config.yaml
n_head: 4
n_kv_head: 4
d_mlp: 896
norm: "layernorm"
positions: "rope"
rope_base: 10000.0
rope_fraction: 0.25
attn_scale: 0.125
init: "normal"
init_std_qkv: 0.0388
lr: 0.00855
decay_fraction: 0.656
final_lr_fraction: 0.0
train_tokens: 467900000
MLP neurons of a small language model. Each row is named by its layer, matrix (up: input weights) and neuron, and shows model dimensions 64-191. Each number is 500 + 50 x the weight over its row's rms, rounded and kept within 0 to 999. Numbers have three digits each.
Before each neuron's rows, "fires in" lists the words (lower case) most often at its 100 highest values on Wikipedia text that the model never trained on.

fires in: "she", "which", "who", "it", "he"
L8.up145:473466588461432465487406446620440530473455575482534472574520529491460468489510492513547510541577618443550513469544523428561469461575532646427509494550470526529522563494479420515554373492478473494543591498540422465510492445567557469521491522538532492453506505474541559491464506534471519475464489541520530500417431483504470543440494527552428480534477467396535480450476520586499478443543

fires in: "been", "produced", "coach", "professional", "provide"
L4.up891:462534524523540439567507443494473489490418510463458543506493500501550461445586544631596484474388568467478570376602484458488378495586565432547439471519511366426420539604507480447495441458478492562533445577476452456503552544480531454553527453492332501590540478462606484467529583486506491435478512525491520535433447552514475566509561481553482469539528559503528511512510490446439453521560

fires in: "between", "from", "among", "few", "that"
L4.up213:462461462496533511518498428521490526452559518434439524497480505513452460509479370539591538471524568473409390507505564487458566457427578521485498543513496523571498502496458486493555425499492517521429450433520506544530452501552594407553369493491498560507545482597453558425501523523431441479595386510550437478547542493461612438477418526436490526459463536473521396458405491480586573545504

fires in: "released", "open", "release", "september", "opened"
L5.up52:440488494506437411547471605418507436491568475481427477500502410465544538548483618500560477533507516585528587569547492533501536473488425488482589395476545387449518440405561525467438528533433449461449467424509467436514471483523538549509510539465541446573459533513454504601429544470475498575508468491495561540484470467552454433469496535488595432498565465577477498466513520497451509524557

fires in: "west", "south", "north", "draft", "capital", "east"
L5.up761:439487516538425495536435512451534536509447452451446540481535533596530511462525503422486472621549536488436475579518483525426469517485465491444492567546410478503441474562492406427538543454478446545493471489529473550472479499495607496552467481459475537505549480431441538512561482449536464571548471595455402417518495454507599472506577403484518525491525526586510522512445473542524506442607

fires in: "population", "best", "most", "main", "lower"
L4.up29:517456451516599501464491453455474497439549467525537559502509470464478467551558477512479474517514463528518481541537446547553455534469540457637498456490544589422426504506570408518469508521496473467485537570522423412493500485500542544395447554502404413545510501345511592497499529523459591523523485485575510589497529508533443514447536376491496452501458502531533584535478477547510506472522

fires in: "united", "october", "university", "career", "union", "december"
L4.up91:468511588483559513523422479598516447492581534525530467558467502487540537431472496486613506545474510423548492462449468435487408525497436441465462529576537554497578536560417508491541458577501456541551523504482565463426481517462412487507453544392458447603545562558510455520480537463440539540453431498491489500494495550538477505442556506483546542440440521472533448551553483473536548511415

fires in: "called", "including", "included", "candidate", "include", "oakland"
L4.up600:470571483504425433493487519488472575472493521481428536566608508500480477530499622487519474494525389438446515495464496509434453494584518492484496523465546426586524528476486447533479558542528530566496510498459406496468439495496417470564542475518479516548483469411525376496578564513546578581579543456523432453441547504451531443566508494465529432574462566411628469491522534543504497463375

fires in: "north", "east", "south", "west", "keyboards"
L8.up138:443462494584359524449536447448447458490550496521512568548481474433511415562509529449491435501494527539537501534539525468555512573512503453465563451505423564450535605520459417468485461454387548457502502538500438568495509549479460477472580500460476499548529475548513530539482452475516565507449412504436535494416524513491500492520608372481488466460586520607544457453577495570513477542462

fires in: "film", "family"
L5.up13:469479538593531460510545490433530490502513550521449509473524562609461563508410464456450613494471521495499497533432462591534536558440472439467567496477478479521527452507470481536525491474517454571418464489498392630474524471446616520532521461515436487511533445548604431507414487524456482537545534468500587490560553497403510483423424502501493446455440415600487511507464473588585562509549

fires in: "for", "new", "former", "total", "conference", "formed"
L4.up734:477552574587546403551610481522490469538547522480439583462484616467573519426429481506443484541465491502537479414478467494586566426499473502509484554439475481569506424538467473482544438447497495536482517444441526537536447492502522519512487529395574537459466406561531518643559512437534407593432503427399502501504564521484490543430532499481496667428535469511461394479509563506556492543489

fires in: "with", "within", "by", "of", "elected", "as"
L9.up871:522478442513527533590573470485520548503493574580504486541485562515460592530495492418541482558535473516593549492484495364412427511489469425509573464544526407469631460529547552551487495457550457449477520470542461441474551449342427479535496526526499390481505438437517459483559458426494552509474471489502507467588544484438464456441389587411503418507502523573574518437420483498494433490620

fires in: "before", "being", "been", "said", "software", "opened"
L4.up383:530441479499523537467481545559536529506518437516511333434507467509463504466532593502554452508455521534485565470507480427505564551428528462494515495517538426439528446490457462499500393532502470478448379590517562556498554443554536450502510500426434443563477536513521494352494495451531518471486406538489433562495406578533463467553542526589492484507543451382496478527563428608523523477539

fires in: "years", "summer", "year", "goal", "day"
L9.up150:470464538433544482484492537556518565483523568392557485473552448533580406410514494443421570508457476491621485588511534476497543457520521431484417536569537446479525477494437416568556536563605429491499527526582605519478514528531569528444544576549579460437473469498471519560548484481468441502538488462487608533539495524503544553549517558450504484492444482454507537452437589556414534475544

fires in: "february", "january", "april", "august", "june", "march"
L8.up692:549516516547538552489529484497515504454508507412475478498543518468486552465460507522512484475568481489538400466567518483553488492445433484390517537545459547488437537470504501408577512468453493505512473469511542452488504550532424453502464430504514437457538479531394549492577554503485507346501538543498586536636448532492496600517424513524478594556443483472440551526567613441376566532520

fires in: "released", "release", "athletics", "athletic", "television"
L7.up681:515653533419490460508538540476511541578465475504477538479492434530472604467497488490483514500550523480547520497442507547558534433486461433574408499457486383475553442504553515582559412537538517541482526437512456517592472512467503503497465496495591423538537474542535423501498550434479481599475432535490442491518584484497497459497476518435606600541557440530589485550524585459479565523438

fires in: "from", "s", "village", "pounder", "sound", "villages"
L4.up825:504459539552494472465549483486502480512503444586480453397513443416390462499429509429465582394422499563504490546517504598559478450526530583499507443489528477444601539446510402461499544505484505524457499471542561458474570501576540467568524477501525420477528536519480565428580526560446521536435443434505496518537521481528473507448565548520475483482512518463550556488548426456509356433517

fires in: "was", "been", "became"
L9.up85:450603468586459489495406504423462564452537484530529454437506534503512484508520537540569535535461515541510519434439430572423485481509399552497490397527464397500570504441533458369527493545551469412552426445550494521550571501432603530517482477501521528570439445501498495509411449404535458486411421525519525441548435442486532515514424543498534529557564496517445467548571503538494538463628

fires in: "best", "not", "highest", "lower", "biggest"
L5.up191:447594410540506503511475502412479609517513472493471517529434524563498485432514511520507518498516489543540513493503542477518547591434524389453489439559523494479452426548487457611469441517509510499554429472439463441440537439433419518491460496557431527610540504464476487519481467472447438419510423594518507518565524502528490456489398499509578468510424510496449525507533528562556468485543

fires in: "along", "moved", "men", "who", "congress"
L4.up18:523509471459511535423480586470493537489484537511529472454567490530547508549436414458445560465481527464495454517446617561556545469541554467590537444555488529511466516498566446466456470568438409480475527568509463442495588504515443498453397532477499607514520467451495446498456477572532441440470499419597541521576523521478487541501582470608552516555549505467550461447548526516429523477509

fires in: "of", "council", "utc", "doctor", "most"
L7.up850:609392509500578445487441579492562558521400538461534513541429507558586504456484507478445542532533533534468508561547571525473547482512585406464514452468478504589574457526439460517502487481476561542386539467540393478495460489478513498462491481469543492514562343508475508552469454525436531485428489458538508530552460478555508525495602467548509480447550561518475453422555499455391518507463

fires in: "district", "county", "smith", "nashville", "smoothbore"
L5.up202:603499513530414487484540549509558503526492383460472482450511443570547529521530448530584440524474565568520545515489480487612420461483463510543449494480522463496474528581550470561470521553473486582536507430463522448497550417394477461452465451459591572454489495419516513505546549558498485551484501470444526483520555515377475463503485578508584436522472498422426502545642538506594456552500

fires in: "united", "king", "among", "hong", "kentucky"
L5.up11:529533569534470562411436559433504521572534453482482424544565458547593470447476627571469578509556449536523515520547584456469527398533488468491508442539491468522424597530493432506448391489458487492459430472476544457401491471471583467518560506437487518480457459554465540513369534520578578554523491485517525551491505480492583498476466438443583486473429503514577503461522487509583495454512

fires in: "two", "three", "several", "of", "among"
L5.up667:514513509545562575533557458555486533532606541595465547504487516480653476601495408451507545571416562430549463496465552408459473509479419569513488437474503456468529562472493514554549488436479576472463439599634423408453522497451462455554572485427569412500557433507481509464504485526473531492444503457569509484607507451529531498475443500448478475524499615559443581538496530407450484430514

fires in: "has", "these", "house", "what", "theodore", "whose"
L4.up303:484625430430476472515486530521482528519557497495498500519504600554431482503499473391498451475554495480550510419512486444540413445543476545513493487477517493468448484504443491546402502462626580447435481510444462462493438481443622509422519454450461598448515420443526579506668459475561487501543488511505518601523489520548486492486467506558553457463468577515384474585406517481494478465411

fires in: "season", "career", "week", "years", "year", "term"
L5.up785:505494490480511473498497517505477489544474505478617499515559484448551545532540547558479534450474424504476578486495477468563518487441489520508441558442464434581469463433528456529449406423448507490453424540565466488589484575525566554582522505555482493533432556546528521445559487385464574555545469498483521433553456537431533527571525470472498592438555506496488484542523587455455507508414

fires in: "he", "she"
L8.up487:499513449495425473533498455489522415489513585497491569522506487482352465470449423511517500504508519484487571473487561462521462518507566583525499469571473490521559481541558484438437576542544459436510496565509489497511524494517563469583593465469535472481539551521545464549486423432504492494615519596506488503514481506406599487516445561450521539430543440486466493490473528563460532460528

fires in: "university", "husband", "business", "given", "division", "keyboards"
L4.up291:513577430498462557455439460494555521571508539523465506545486461500454473513569390495473439590563526521492470485465459531515451481476608536520497548495426541451507531472464468462583498470536401508433571528560457517531527374598546561513636475412521554561557487486496520567461612546563595445537524490472505462395538548422466465506404515541577461442557526392570554534460535572558570536461

fires in: "one", "this", "a", "not", "that"
L4.up858:522501525603497465486507533516544504498578542517457525537434457489528492474424427531515489499583559432584465408564488411459532469522535520390500375529532465454510467386540488528546507381492485468498535600596502394511516488451488543468455473506498507517602472533465474450571521525498438481443471377503603529521503555517533554474492481504488454529491540411512399598499466459505494449543

fires in: "university", "north", "south"
L4.up835:474573458439477554422453538413524449386505540611542503393453465541582571514506503476581522484614514514519466517525552532542499530426480543482504446479509472509571504537496533471497517532420489501424409428443433545481551402546503466530496445503450524484544550485522519564534522530511500462538415591500470500440460593466579492478459516513491401514542505571453542553471507479562497487474

fires in: "been", "used", "began", "first"
L5.up133:489544469501596525475617546472456475503463486576568463428431497459512502444516498478539464461418434521487465585555579493494567471541461522472457522507566558488485467477485440563566518445546528472489427558475526443505503597511489420440577451550595517540403486461479563442564504431497595507468426464491521553579501474558524560497556537504527522483445494510518456436452573526491526485594

fires in: "been", "being", "continued", "continues"
L4.up566:437474506535395486503562572424471544461445477537586462452591473464529551477566478502492400526440552512546586493558515497508508499524451508474427509581540471552502572515519622495540480479502458454408474552530567474430404438463470527508565575465443523489501542474553467470522598526545525467543484534526522572487427441504471525529548469584465550487500546528581480473545444469414509535441

fires in: "william", "antonio", "robert", "charles", "henry", "mike"
L5.up536:594562493535541534475505493456466472450530498448537513539505501578525537554595477379448555543583420506505448461545507548478427386544598484599548438464564550581495563504559429427356441531514619521543557451496506462543550458476498493562475540500527514503562490508541524514563510404522489553445442502504532566529501527492500471534501533505512454509476494536511523460583577506431406485536

fires in: "in", "outside", "of", "ontario", "from"
L7.up722:519565494477483540511460453481537474505493541453483535535435574475468559472560458539430533488586563557471464500429542540544498504538577518493506440506405492500531558553583509428509432517625494456536567607463521559478529473503494348457506496584502448493416523532516419411489536482461536543424523493472419546538454541519479611584467525477505453425504511511474406586476611497574558576631

fires in: "years", "day", "age", "death", "year", "week"
L5.up102:535447510517508495432421487448465559531408585508516539497492573552413523446453507427362594506434374504587552557547412561486486556536488587498442584421457495493465504476492558483480535434507449501513459591560430607492488475533506547592435543471519461536590543575507518485511515451488433534501470490520456492490554523429588613533496512564514464496450567487456511543587578485497488437502

fires in: "county", "country", "against", "mount", "mountain", "again"
L5.up200:429488564510599504561511584515420572512480543502511430510619459445472468534474525413445581362448552512476559479513499415584484484602449483446489485460534471582550461494507459457523473533504503478579425442460439468560508533479565519509514405522549504545458450537516538469452471528546420522482478478577543484484539580482498524491494502548518511483462455514379425449506473501480540450490

fires in: "and", "during", "derived"
L9.up257:456470487456510599455462587528487506480518562569571441533535451574520500507481510433468495434521442499496593518529557473498452531522491469472468567492528413537575524469500537547485506391463532540562441551435507573474561487567495561480511499507567524440575419502401477458536500455468411529415535542571576546591537468470531557445553516600510380551496467575446418515580464475479577527477

fires in: "century", "western", "southern", "january"
L4.up401:511522538486440466537563548592601486485488515538545543496545485560589395487536410463601521537540540543553626592528611454402489492508417529502559471570431436542541533490503599528505552537481502508471535449474437423490561478479559558589464457468478488565546460570496563440590526473559511555490527477341501522445539545443486464462520495467573539476497539465543473471499516473520535524517

fires in: "only", "also", "most"
L4.up786:526561536510472488493532463489547561570475458575534557474416512520483535418539492472506421554466630558426448497512513427503518456451525541493515471437473463550579446516512442586533377543463623502505575553479496511493442485451518507549562507394535504524455481533369574461463481409410534490533531555446529554466512523480506531490500445530608465472460529471530526433453597466479595466498

fires in: "they", "men"
L9.up520:500502630554497547542458501462398424481589546535507474413531559482533555447537466505526590369487549443488557505467527493445566453497528524407561567501480489530490459520428464517421419404389503412481519555597427524503564433512516544560452502399461505415504467541610440445459420482489624414497497518567472578507396454537509515477549564580500565497469503480555474405498539520481544488496

fires in: "an", "another", "any", "announced"
L7.up278:505583507454551569561498498564483522498568480399532441544597532474530589383458519475488447470515521415517519466440496487494442600436598517439452466496461498558523508465536477535511370527446396485469510494512578532518568528423415525495554580483492497533549546483414483541587428470462478480486394469383592428499477500488502560501559594483489434563480527439560519605546590500491464416495

fires in: "during", "under", "at", "after", "underground", "undergraduate"
L4.up206:423376461466522572446553508510432505455453443534571423555438502519510443430520466429552545483502554460476498465525382524484496492535523489464510546515516519460520581401485609535468494506446548465486530563439493401528491563392507495505438543521466399614431461646578545528515482500496536506451502504471505406454541486488556529409461467527528525539520471477460537454473603459513550516548

fires in: "this", "one", "of", "each", "a", "less"
L5.up549:506475532582547444469489507590504511487602484569480438586529519507525439441381579581572463534497470456507477492453486493505456472502540557429533409447470473406401443544539548520525532455482443525539552578554550499492522486544494414411489421460557551512473530521526508373502540587477593531369537461403525529493443509563461511507574491464489437544464464456449410496531461433589530449575

fires in: "french", "most", "children", "killed", "two", "men"
L5.up866:484432523439489475486520540467465547502504550481530467542439447548465552509486497582477522420479507401456541448475554539528553570485427446551517425544498492546461526489452490586558424525477640469603546564445418448509553559547497405464531491420477535506451571528552558472534531405444530514391501546462461599579448506430442483495537484566578422432501481512474542510481500470509560580419

fires in: "of", "among"
L8.up652:648468584537415543567493448400531574418553580466504564614481467530467490510479456498566441556503506531522412596479555469487452498483537512486600473582484548541504518507543571487472484483436510492510522429561475447559522571483395535508496499495465493567481447514450518566485467520536574474463409474549438552403502439510478498451448473484476526466591433550463444395556535491437419487575

fires in: "this", "that"
L4.up529:496425468483493411479498301414471542460563564470577446509582562445405466494492516536592536531576565529534463488484486447421457460376572578477519462506507533454582553463471463486542482502433504474444503474646444477445472477492628487524484496510580503526579467530535472437468472467457522556557470503466498623629485577512501498613468409532476494528461586485558444450509520451503548406501

fires in: "film", "family"
L4.up512:511523578532395499533524444391478543496588509566506545434552589542541524511447380472438523505530471484515486523508473564425397502451405544510398458550468545525511470590501436595504476555597527464474564431471486432532549477644510445415470538428538502559522470487502460516529485459468511518464480487577461517433539496400435489419504484458550463460580513481542458512501503551547490436556

fires in: "been", "as", "became", "according", "elected", "like"
L4.up885:453487442549542510483535472496452583450477489383503469483500595500468502501400460428636527642387559543512504434546425383507479563478463527501580414432538404484497549497536528479572441513530483497431446513529486538478518439509518464570515558529500417459455390534541575485480556460464475528517439547509520447526471538464570371424532491548551545574595454432475537462521516564508557534473

fires in: "however", "until", "because", "whose", "how", "those"
L5.up185:505525467480548589559476419518433446535576607483525460487426527477484555475547450454555448557434538501549405472555520533531519562450453617574543511534465522483496537570507457417531458536483460468539475405514459512539476514471559551411477461437565515423484494520529500505439481474484598395469508463496497485539505484575411500512488543560531559558503480491527498631467542476494604496585

fires in: "number", "family", "march", "target", "subfamily", "now"
L5.up698:505510467538370470498491569511464628548572511465390485583559508435596488548479524409479507483540528506446435520527426477477482575487460570564415473458514436530565509530495519435522510455426479507479529500477428426542567519523464505531508453481540517572523523457408570489546429514431392440472519455543500487520504548412531408501525491446440530530474479463502538487523467532546568393479

fires in: "college", "university", "series", "stadium", "racing", "association"
L4.up638:485553533461483492610481599452422493475515495514523530544506454582454488533536489513498520507516464579496468538494564522560418472478483443491562499575468441494424558505554444542560516453478507507497527533538533430597601532491586500585415659531430457416538486509557466483410458524545473444474429403442451509440504482388504535466528433441446520451513518482525502491476579512527523427474

fires in: "district", "town", "party", "left", "assembly", "village"
L5.up444:476518422540504476483513443515526541377447524411552493401573446534550469463475522433445409612451526541568462451472562535507555472436462466475462459440559481475482536537551375510597487549482532410432517489478472460534604463531503511413412492494512493555427509373552573504521524472501591541555454557441428482541637476438546458502528413470523476503463409606548509565453462560526484527408

fires in: "of", "from", "september"
L8.up483:512509525540536479554518622447553499493460533494409487542558463416488494493450398450427458533458524498508549411512504471445565531478559456548535563505444460518575499556558556494559471533488554469439464564509473458524493391546448494525527488521522410475470465570450599563480516498429522537506445514443443519528566488375530483394555402454509460470408564512519538501573475519537471439474

fires in: "first", "third", "last", "following", "second"
L5.up266:490519451445535545444481482484563543422542457439484513471353489485525518505508499588563560506518452557506415400542441456369522471485508505469408464557531419462488492498534470448525491426411485548450469545498502556497472460466513441538554508491472503451510587489553526560423482490442530550591519551414390473568505551458596559483534464522501382465527450544417586478467579489483493493473

fires in: "government", "moved", "twig", "movement", "governor", "twenty"
L4.up317:493513482599565489521499479478522532477549504400537446439598492584503444523473373514483461474589423524563425476521507542484562435502541474620568480523519505445451521475496522453509478525503473611458410482526498540490568432551553532563527402463545408499445469536449382531600426478563519525504452534489526549579432533493542467513518455550405563429445551533560561432468502503436585510568

fires in: "left", "mi", "field", "north", "dehradun"
L4.up236:546412546453512434464512475432533522518529451515471497542489506521568588478536528452467478479568441509531461526516441429512550435530500467487571526522511487464553454556433512458499491491424537548456465355474418542481470391553523476457506449511556512502526509624547487514482496532471588463527556502529427455471493454471495551602572446518476507546511503509461413512533539425569491526453

fires in: "best", "second", "population", "special", "species", "secretary"
L5.up792:484508482623523562419463512457544520538435486533506487551441486562475459450500530504480517504529568488566451567423543435526411508502510425517578507597523440454543451517477469496457481458531483568504465442472476457569525504503536431536430562471564499438538487477587517540539473519435467535452510563558487508474517405514608444500549619504591440426480541562480554437514589617416524457481

fires in: "of", "october", "species", "regular", "performance"
L7.up621:632411458492583536526534545500455456504548578500525564400478413423596495496499483513477539527533552526509436443442472510598502490553454455540491519545532447458548551426470480520480471465537446526458603407474396537549461566491547495468528440458524434473512473432516441602564531477445518525505564451431541434508455400561458526505503497451484433400458593488603473499547454517404485480480

fires in: "the", "december", "february", "may", "august", "of"
L8.up289:590468551504449529541446506426547499497436579387465480513558605416504514500365475480446515513599548470547441513507508482467528543544528495538522484442422429492528525508504442456565555575553427553418585533483523444511537441506562501478466436422546496469486509519429411530482569522478555512473496518553605531527439523556578409476385506497457472473438516398362407518431467477512580458514

fires in: "along", "however", "after", "at", "by", "alongside"
L4.up801:390475462394547564523513454452491451541566590464562474456507533513473516433505475551563587539459564531502484552472482506487606437558581406431504472537500452458494512484573564455569399471333468487473553528511537492478537448496535493494391490478471474546409497568491448514470491563472524482451468374556521508406490518498553471477461565472518485480487446445546483500521568407508458599622

fires in: "family", "hours", "similar", "built", "tamil", "subfamily"
L4.up627:462520488537441527570575402432444495504494546567507454492535559475608387537498382548542512499539501571475482571536559421602493516396376520505498530557417547572532427525438463468579481584509544478449502465524458532569453484525545541474485484552442465470426473516587456564514530548442496449544485458476546562449549551457500509522466538428619441527470413606475505501526490490530508431557

fires in: "west", "east", "south", "central", "every", "north"
L4.up427:522551470610458599500513499503533424477358474571529543530523546494465486485589545455531483648465532522475466535548589523602506621485510549485520478561520428596514517488457535462499486508551505533490517466505537517518564512506485455491448470529519441471547553465522370553584443494495498578446428508446469497476458474494546513481532379495462460509608472495482526529442517529555414441516

fires in: "one", "second", "third", "democratic", "six"
L4.up610:507526459531520530505518404561577486504450536572559612471478402480494429508453524543500434584539509448474499548506491484502530593503471569454494570520541490483494459512352409399513508506413537504466549424533527557429462499554447524499498455491450464503386508533505547534502488526368431548559554534497538593493479527416564478550494469598548417464524503460502613423543481520616477566496

fires in: "between", "development", "college", "developed", "season", "ontario"
L4.up131:416560551460542591495502594490503540507488452573513524539501413517542556500501375446604552425501435572528477560435466540543486504478441527405505488475512461568453506559443446460469431450515447519534549460552520435522515512453521386463519553511567531498499476558514597475473474495459433564565463507472507406561445420495570515592475530490461526508575550581409445514528477477490448584465

fires in: "school", "schools", "schoenfeld", "santa"
L4.up768:554517476518435585548560506600469561561556548482538520458420483441554554436525473465505511462579438495490485484528459531573416564499521470558502453444406504530549503488555417522562555607468458515511444502392549542538501446583540473483571512443497500491510560440550444467472595440508525536437503530479618587559396502527581407504493448502541414441504484512495477437394519532521542510455

fires in: "through", "left", "three", "this"
L8.up881:478442513500482529405547485562471438540489551565516426453494511464505415526489410549537416500531439519595453538486594519498573547413568450519549464515498514496448560457470540557529475434474416412447528557514477496501363481566477486489555432447521522479449445607466473479486546492521567467533504463547581523576549518494536480429581501552467590514446555533511402562514365422408532473564

fires in: "college", "street", "city", "hill", "ontario", "ohio"
L4.up11:523524493375476511518500541474583476482414539513612529524481480573489426522533484487619502452630430522478411577559513450519480511506471433534510427480539569492474556490585452566526466406485554556546496442523434381480540516493516496466467471431555543509449596523485501548517483507545489462480519445434422527535415482473493543522478495483548507553526551484474398416491482506551385543405

fires in: "united", "late", "of", "new", "album", "among"
L5.up474:504552595514540504484492455469476549540528507527553482561402560491478572474429567439385567493588550446524450575445511443414540505500601442615513490539451507453481410508460420447508452484523460531437466444511513461498596541495422541550492479489460419548489413536495606535522466521500479485558539530568517570421450450479427478446548478499585505538517495516492492446500461478490609525454

fires in: "she", "film", "her", "him", "it"
L8.up826:411486535495475425438494429491407378520506622418501545510528489490520472543461543531561427644582502505539561423514471381576473570480497485505522577598506441525525525427513498492468529451463452459543515441491534457478527416509473573502575500584511437415581526589568582483522547489622469606542448493465467456530540525518494474464492546509513525499551498537498390559485583514559515440635

fires in: "four", "three", "five", "several", "six", "eight"
L4.up205:519561384491581520411504441514556423455586556491484468511454486522633426506496401529481465530518516431542385463560416464435516499511495483480530481526456507479499524467477483545539498432487522534414566600526498438482474557521588485499485558456513475519420536573457560466500339539409498545482501462539473545554447537462545488521516469510417429562446540480403492505557505447423569444509

fires in: "area", "population", "average", "census", "release", "country"
L7.up639:573472666489433530532504511451533453481537517568458485578585510480505488535472466467444600504550538519496544578486659509487420479461576480540538558440487546520527573498484479507534544440403585538496561433506526512558451572491524492533518479480467483433565548441541593523459534524498415428449510539581449451505499504435486515477503422456451567476415481587478508493505522486425494455347

fires in: "as", "that", "he", "who", "what", "which"
L9.up387:516503464440550434528419446475506544478483563510586569537538453487526472450414439499466524454495420393485502479541593511510481482564590521474567485538611594530585428554374468479546529417460515476530511554512469507463577423502629448510533520539487489528483536548467452472459500520503511500496471483574486521555426542575488512458502470534590522519531488560567401432478522513427501510470

fires in: "and", "the", "their", "guitar", "no"
L8.up244:528442526575494531548458475461484396534460528515477561541516542441438515460533464516438514543501512542536520466407468453454507459517592506506635464518423484524464417489445534446521521547475545471504527523485497503517464508529501471473523496433484560576477505549519416502513418488471465450526513430544439515548527518432590502433529428608537381448478513481395388533525529574528434562543

fires in: "of", "career", "aircraft", "broadcast"
L8.up786:541395583586504542463533475476497529479624504522493525487448372471491471521535485472446506598531578461398520512437467449464461465490502458544540507532536496569482509559426533553505514548424482515438406478473429488563532533512466372572481411444467475578563484490532449531456536525508423383494516486577499464509526561476554529574459568552520440546443491525415468538512572487459482424510

fires in: "it", "that", "singles", "independent", "this"
L4.up49:580561569575536460479530468596522435577480454581530400592593412539483357425567518479497498514552492439431534420553484427456613477561584508492548449550504554434541500446549420486545500502538497456558427507555461485509470475514475463549588483510483572447517463600532445447565555497557449493379565545483455577559488505471473524552466471482581387531564526479495490516507540589458482508542

fires in: "been", "being", "century"
L4.up619:487457539464440449561458538500529438458493556504571439536560476549560535534589530581534504541484475536501584520523596429538438495482543475514464512543564511422542420454587524506400477489470471514492538524486462501500393494431528506496501585436446506574407529487592500516571559492564504495453411472470518543610496574550522511527524495442508585532513424555519461451553535415469455470486

fires in: "december", "aircraft", "during", "following", "draft", "november"
L5.up186:525464534531484558485494487558518461548430516509443525535502473536525533535518509547508475528612499419523423434475492466553497449544514528512518431561520554488476467452423429495628493437502529492535469529473515526596455563511490453430431550494483501545447462564440550554434510506536438462604496485544468469423510408477516581452491472546564452625420519531516475535432602565470568543542

fires in: "october", "june", "round", "director", "representing"
L4.up132:509532578542557525528514475578539487560457474479517549620522514442442523480410472511550517512531503453464526520507458551558529508546473461475467500370454443497496561391528470516499450481479509508477421496534515546493401498464583589469540419519616498566491449478466575569557468542463446630426508506492447498596491535455544485488532459567586436494407476567434426502391467486544489563552